Part of a small language model's weights.
Training: a variant of Muon for these matrices, 1233M tokens.
MLP neurons of a small language model. Each row is named by its layer, matrix (up: input weights) and neuron, and shows model dimensions 16-111. Each number is 128 + 24 x the weight over its row's rms, rounded and kept within 0 to 255.
Before each neuron's rows, "fires in" lists the words (lower case) most often at its 100 highest values on Wikipedia text that the model never trained on.

fires in: "medal", "throw", "vessel", "baku", "angels"
L2.up2186 [ 99 157 143 146 117 132  91 157 161 151 101 125 114 162  83 119 123 154 109  81 141 157 163 102 200  91 140 110  97  89 120  66  97 158 139 116 130 129 122 115 108 109 111  82  67 169  99 138 130 122 114 155 127 159 129  98 169  94  83  68 122 156 141 137 130  88 142 107 164 148 135 104 108 100 144 106 123 117 146 132  97 123 146 116  96 124 113 107 156 150 143 131 151 103  81 156]

fires in: "and", "as", "with", "is", "music"
L2.up17 [124 130 165 152 138 118 124 112 117 129 165 196 115 121 144 128 136 125 133 133 151  91  84 184 179 104  96 155 136 101 119 110 140 138 135 126 133 100  91 141 145 114 120 128  99  94 209 145 106 113 119 151 116 103 117 112 132 144 113 157 139 146 116 136 116 118 166 147 108 125 127 188 141 160 156 117 101 136 173 147 140 169 113 185 111 162 150 141 166 113 111 185 108 147  90 101]

fires in: "rokkor", "young", "did", "window", "6", "fukunaga"
L2.up2008 [117 102 130 122 143 127 150  95 175  78 141 102 136 126 122 160  86 142 127 144  97 127 123 131 135  90 116  95 117 169 140 138 152 129 124 146 124 118 106 141 145 115 122 117 151 113 120 147 147 145 159 121 161 108 136 151 140 123 146 125 134 143 112 110 122 119 146 107 130 159 150  82 158 144 129 127 132 128 147 155 127  94 155 134 112 118 119 100 150  79 154 175 150 127 146 143]

fires in: "0", "3", "1", "2", "4"
L2.up1674 [181 147 149 149 151  69 132 119 130 105 168 148 146 114 142 138  94 104 162 130 110 151 167 102 140 142 142  87 143 157 139 169 121 141 122 116 125 141 135  93 113 119 151 160 160 104 105 168 147 156 134 114 143 120 128 157 121 106  99 116 140 153 117 113 157 135  98 138 132 109 135  76 131 175 111  98 136 102 165 144 156 131 107 164 108 135 137 121 143 143 142 143 145  62 152 101]

fires in: "and", "this", "m", "ii", "or"
L2.up600 [124 161  93 140 131 118  90  22 127 113 145 124 139 159 122 167 128  77 121 119 141 135 151 142 104 155 139 135 151 147 165 130  93 143 125  98 105 118 107 147 126 111 147  86 123 133 149 120 143 120 130 112 146 115 111 103  89 121 114 118 128 139 159 130 126 139 140 160 131 147 105 110 145 193 109 157 111 126 145 121  93 145 123 131 118 136 129 116 177 111  96  83 136 138 141 112]

fires in: "on", "which", "in", "from", "to"
L3.up2129 [101 135 183 106 117 135  94 110 136 128 125 143 137 114 147 115  97 161 145 135 144 159 122 134 129  96 128 119 123  99 155 109 145 145 154 102 119 134 145 147  96 133 121 157 182 181 119  88 102 116  64 148  85 173 106 167 173 110 175 150 136 134 139 124 108 118 142 123 131 129 109 105  98 157 141 134 147 129  98 104 144 111  96 121 117 122 136 150 125 106 120 115 137 152 132 183]

fires in: "in", "of", "who", "from", "after", "reserves"
L3.up1821 [149 106 138 131 149 130  64 123 156 140 134 129 132 123 169 133 125  90 105 137 188 110 139 118 118 129 137 113 142 123 123 108  83 163 125 120 144 160 149 133 137 146 130 153 112 146 147 122 117 119 112 143 155 161 124 162 137 141 140 131 153 126 114 155 129 154 114 116 155 154 140 163 139 116 117 143 110 126 140  77 128  98 148 142 141 140 121 169 125  96 145 116 127 146 130 123]

fires in: "0", "yard", "first", "third", "football", "second"
L3.up963 [117 116 145 144 136 104 162 111 119 147 130 104 113 132 145 151 116 147 112 129 103 142  73 121 103 127 134 169 112 116 104 101 118 102 128 131  66 142 165 109 131 128 120 136 162 134 150 146 134 115 101 122 123 117  97 137 138 132  81 161 131  88 126 131 139 124 127 190  96 142 108  98 161 127 146  97 105  95 140 115 133 146 110 132 159 147 108 163 112 133 130 149  97 127 122 117]

fires in: "of", "august"
L3.up465 [127 157 126 149 106 140 162 148 130 123 135 107 133 179 158 116  99 103 140 133 142  81 124 106 163 142 121 155  90 115 132 155 137 123  98 134  94 149  87 174 116 144 178 135 156 106 116 139  89 172 111 161 107 122 129 158 121 101 106 126 137 135 142 149 146 136 103 104 154 131  96 167 118 125 109 134 113 123  54 132 164 131 113 118 158 141 113  99 113 129 115 120 145 171  90 121]

fires in: "is", "he", "who", "former", "player", "to"
L3.up1795 [143 172 127  89 130 177 123 184 156 143 121  92 115 124 120  94 118  78 119 110 152 149 113 183 138 159 103 142 114 108 105 140 138  78 136 139 134 125 105 121 104 101  91 124  87 130 125  75 112 113 133 130 136 124 142 129 121 135 140 144 109 116 147 121 130 130  81 124 133 104 107 198 113 133 115 162 128 125 138 104  98 154 153 153 108 168 134 126 127 108 137 135  96 151 120 129]

fires in: "to", "despite", "after", "and", "following"
L3.up598 [125 145 101 123  71 136 178 118  92 116 120 125 143 142 166  89 117 115 109 134 125  91 168 117 110 117 188 152 123  95 152 163 137  85 112 130 120 121 152 130 121 122 197 154  97 117 113 119 103 136 159 130 129 146 144 100 111 152 102 142 142 120 137 135 115 156 109 142 116 145 122 149 109 112  98 132 158 102 123 129 141 111 149 128 125  90  74 157 123 119 112 149 145 106 116 129]

fires in: "the", "his", "by", "on", "in", "for"
L2.up741 [106 137 136 153 113 157 121 139 118 117 164 114 130 139 174  91 144  81  91 153 152 171 165  91 137 127 123 126 156 122 174 136 133 152 122 111 124 108 136 113 137 129 108 157 135 158 150 150 148 104 116 129 113  90  78 154 108 121 115 112  90 132 137 129 123 146 118 132 157 145  92 144  78 143 115 144 107 106 119 115 138 109 135 133 123 133 113 131 127 143 166 111  86 131 143 148]

fires in: "and", "known"
L3.up2128 [122 200 119 120 161 164  78 156 153 112 190  82 151 136 171 136 131  94 128 138 131 108 126 116 117  70 152  95 126 117 160 157 149 151 121 143 142  92 129 122 164 163 134 106 136 134 147 175 143 155 121 122 144 110 122 122  92 122 111 152 121 121  95 119 116 160 175  80 160 114 120 137 146 112 132  75  84 119 133  74 147 125 145 134 163 142 113 123 162 106 123 139 152 129  87 108]

fires in: "and", "to", "of", "railroad", "in"
L3.up1226 [134  99 135  97 166 152 147  88  73 158 111 187 137 138 164 137 123 114 135  91 110 110 126 166 108 138  97 140 101  99 121 156  93 134 151 186 115 131 107 108 110 155 127 109 116 144 135  95 141 146 109 105 136 161 132 137 110 151 163 125 105 101 128 119 158 157 130 120 142 101 161 135 132 142 116  89 120 132 145 110 149 123 128 131  89 124 133 138  87 134 138 153 127 155 155 147]

fires in: "to", "for", "in", "on"
L3.up524 [145 174 106 131 119 125 129 122 135 113 117 125 133 121 125  92 159 100 183 172 129 113 126 128 119  96 153 120 124 137 166 174 142 106 148 151 130 165 118 127  96 176 157 146 146 123 126 128 114 117 157  98 143 139 133 150  99 103 151 114 104  97 151 127 107 142 163 165 155 131 111 114 140 116 112 136 160 135 132 127 127 104 137 146 106 108 147 129 146 119 125 148 169 110  37 137]

fires in: "0", "yard", "2", "8", "3", "9"
L3.up317 [114 150 126 132 121 105  92 126 100 101  83 153 155 161 109 109  66 143 175  59  97  68  93 175 161 110 134 121 140 108 144 106 122  86 142 189  99 124 137 128 136 144 169 161 117 127 111 123 171 118 132  91 129 153 138 106 141  93 125 127 124 153 131 151 115 130 140 153 126  71 150 117 169 129 118 162 129 169 136 114 150 144 100 126 145 134 175 131 127 142 144 116 146 176 109 147]

fires in: "medal", "after", "assistant", "throw"
L3.up1086 [158 118 155 114 120 106 130  89 104 151 135 152  96 112 114 119  95 103  91 126 124 110 132 115 164 120 141 135  74 146 110 138 157 133 135 169 116 171 143 116 107 160 139 106  96 120 132 105 153 142 153 163 108 155 186 100 149 119 116 113 129 120 152 119 164 138  79 119 138 134 126 110 135 178 121 135  64 165 126 149 112 130 115 139 148 138 161 112 122 136 145 140 151 102 110 133]

fires in: "or", "and"
L3.up1440 [125 124 123 142 140 122 108 112 101 155 135 166  87 136 120 129  85 146 120 143 120 132 126 116 112 121 131 149 136 181 117 155 149 121 184 129 117 126 136 110 120 125 100 172 148 112 132 101 151 150 146 135 153 134 147 124 131 123 153 119 146 128 144 140 118 122  94 138 131 127 107 142 117  96 120 134 120 115  75 133 147 117 103 136 124 123 140 163 129 145 133 136 165 138 130 145]

fires in: "as", "on", "in", "at", "while", "by"
L2.up1750 [115 127 103 148  65 150 151 126 107 143 184 124 160 128 117  44 152 136 126 113 148  92 137  89 113 149 140 160 104 114 151 139 137 159  99 141 136 108 135 119 130 155 149 130 115 140 120 123 134 164 142 118 122 126 113  97 131 128 114 107 118 115 140 136 113 127 138 119 140 127 106 165 112 121 111 135 142 104 164 123  91 101 155 144  95  69 107 117 141 134 110 170 106 123 131  87]

fires in: "we", "the", "it", "which", "there", "s"
L3.up1755 [115 122 136 149  99 122 129 131 169 118 176 145 157 116 135 105 133 105 135 104 111 139 178 137 134 118  57 105 108 129 148 104 119 157 105 125  88 126 109 137 133 103 109 146 150 141 171 126 150 104 122 160 153 145 105 103 172 124 162 139 154 129 110 127 105 150 108  93 159 111 137 107 150 116 148  75 117 100 151 152 146 159 142 127 129 133 182 109  83 111  87 175 149 130 102  89]

fires in: "such", "those", "based", "from", "s"
L3.up1148 [110 149 140 105 164 146 101 132 110 103 132 132  70  77 150 161 118 136 145  96 138 161 128 152 153 102 136 105 119 140  98 156 134 132 104  85 106 140 119 101 102 115 170 131 121 155 127 122 127 139 118 119 145 120 114 111 173 151 151 141 152 112  92 108  91 163 103 138  82 131 110 126 109  94 123 122 139 152 138 119 122 111  94 149 127 118 147 145 115 117  95 129  94 130 132 111]

fires in: "first", "only"
L3.up2066 [124 167  96 121  86 112 204  92 127 152 143 150 134 125 154  43 157  95  95 134 138 129 102  72  92 136 117 159 149 137  99 159  85 148  93 151 158 106  97 167 163 156 119  86 124 109  86 149 119 161 108 137 164 126 154 109  99 140 119 145  94 110 149 134 133 133 131 130  91  98 107 157 133 123 131 102 107 119  98 136 115 103 143 143 138  99 138 138 123 123 120 116 118 107 116  71]

fires in: "a", "is", "an", "was", "who"
L3.up1524 [ 76 129 108 117 128 129 136 127 161  97 126 132  81 139 114 102 139  95  90 125 110 168 106 169 114 145 172 174 114 144 167 155 114 114 145 167 113  90 142 134 149 129 128 113 117 150 158 156 113 151  92 113 116 167 114 116 153 119 154 133 135 132 128 116 136 164 163 108 109 185 126 123  89 127 126  84 109 144 167  86 119 109 146 137 109 141 164 114 134 117 139 137 107 140 125 124]

fires in: "0", "tko", "amendment"
L2.up651 [148 102 138 144 100 127 134 139  98  90  70 164 127 127 129 136 133 122 120 132  87 127 140 129 140 143 159 126 134 111 146 139 113 126 100  99 121 108 124 145 177  86 158 160 132 139 132 138 147 154 137 155 144 164  89  95 112 106 146 121 163 108  81  82 112  93 121 112 112 163 114 118 140 144 117 141 114 102 124 130  90 103 141 113 116 163 129 115 114 142 117  96 128 124 152 136]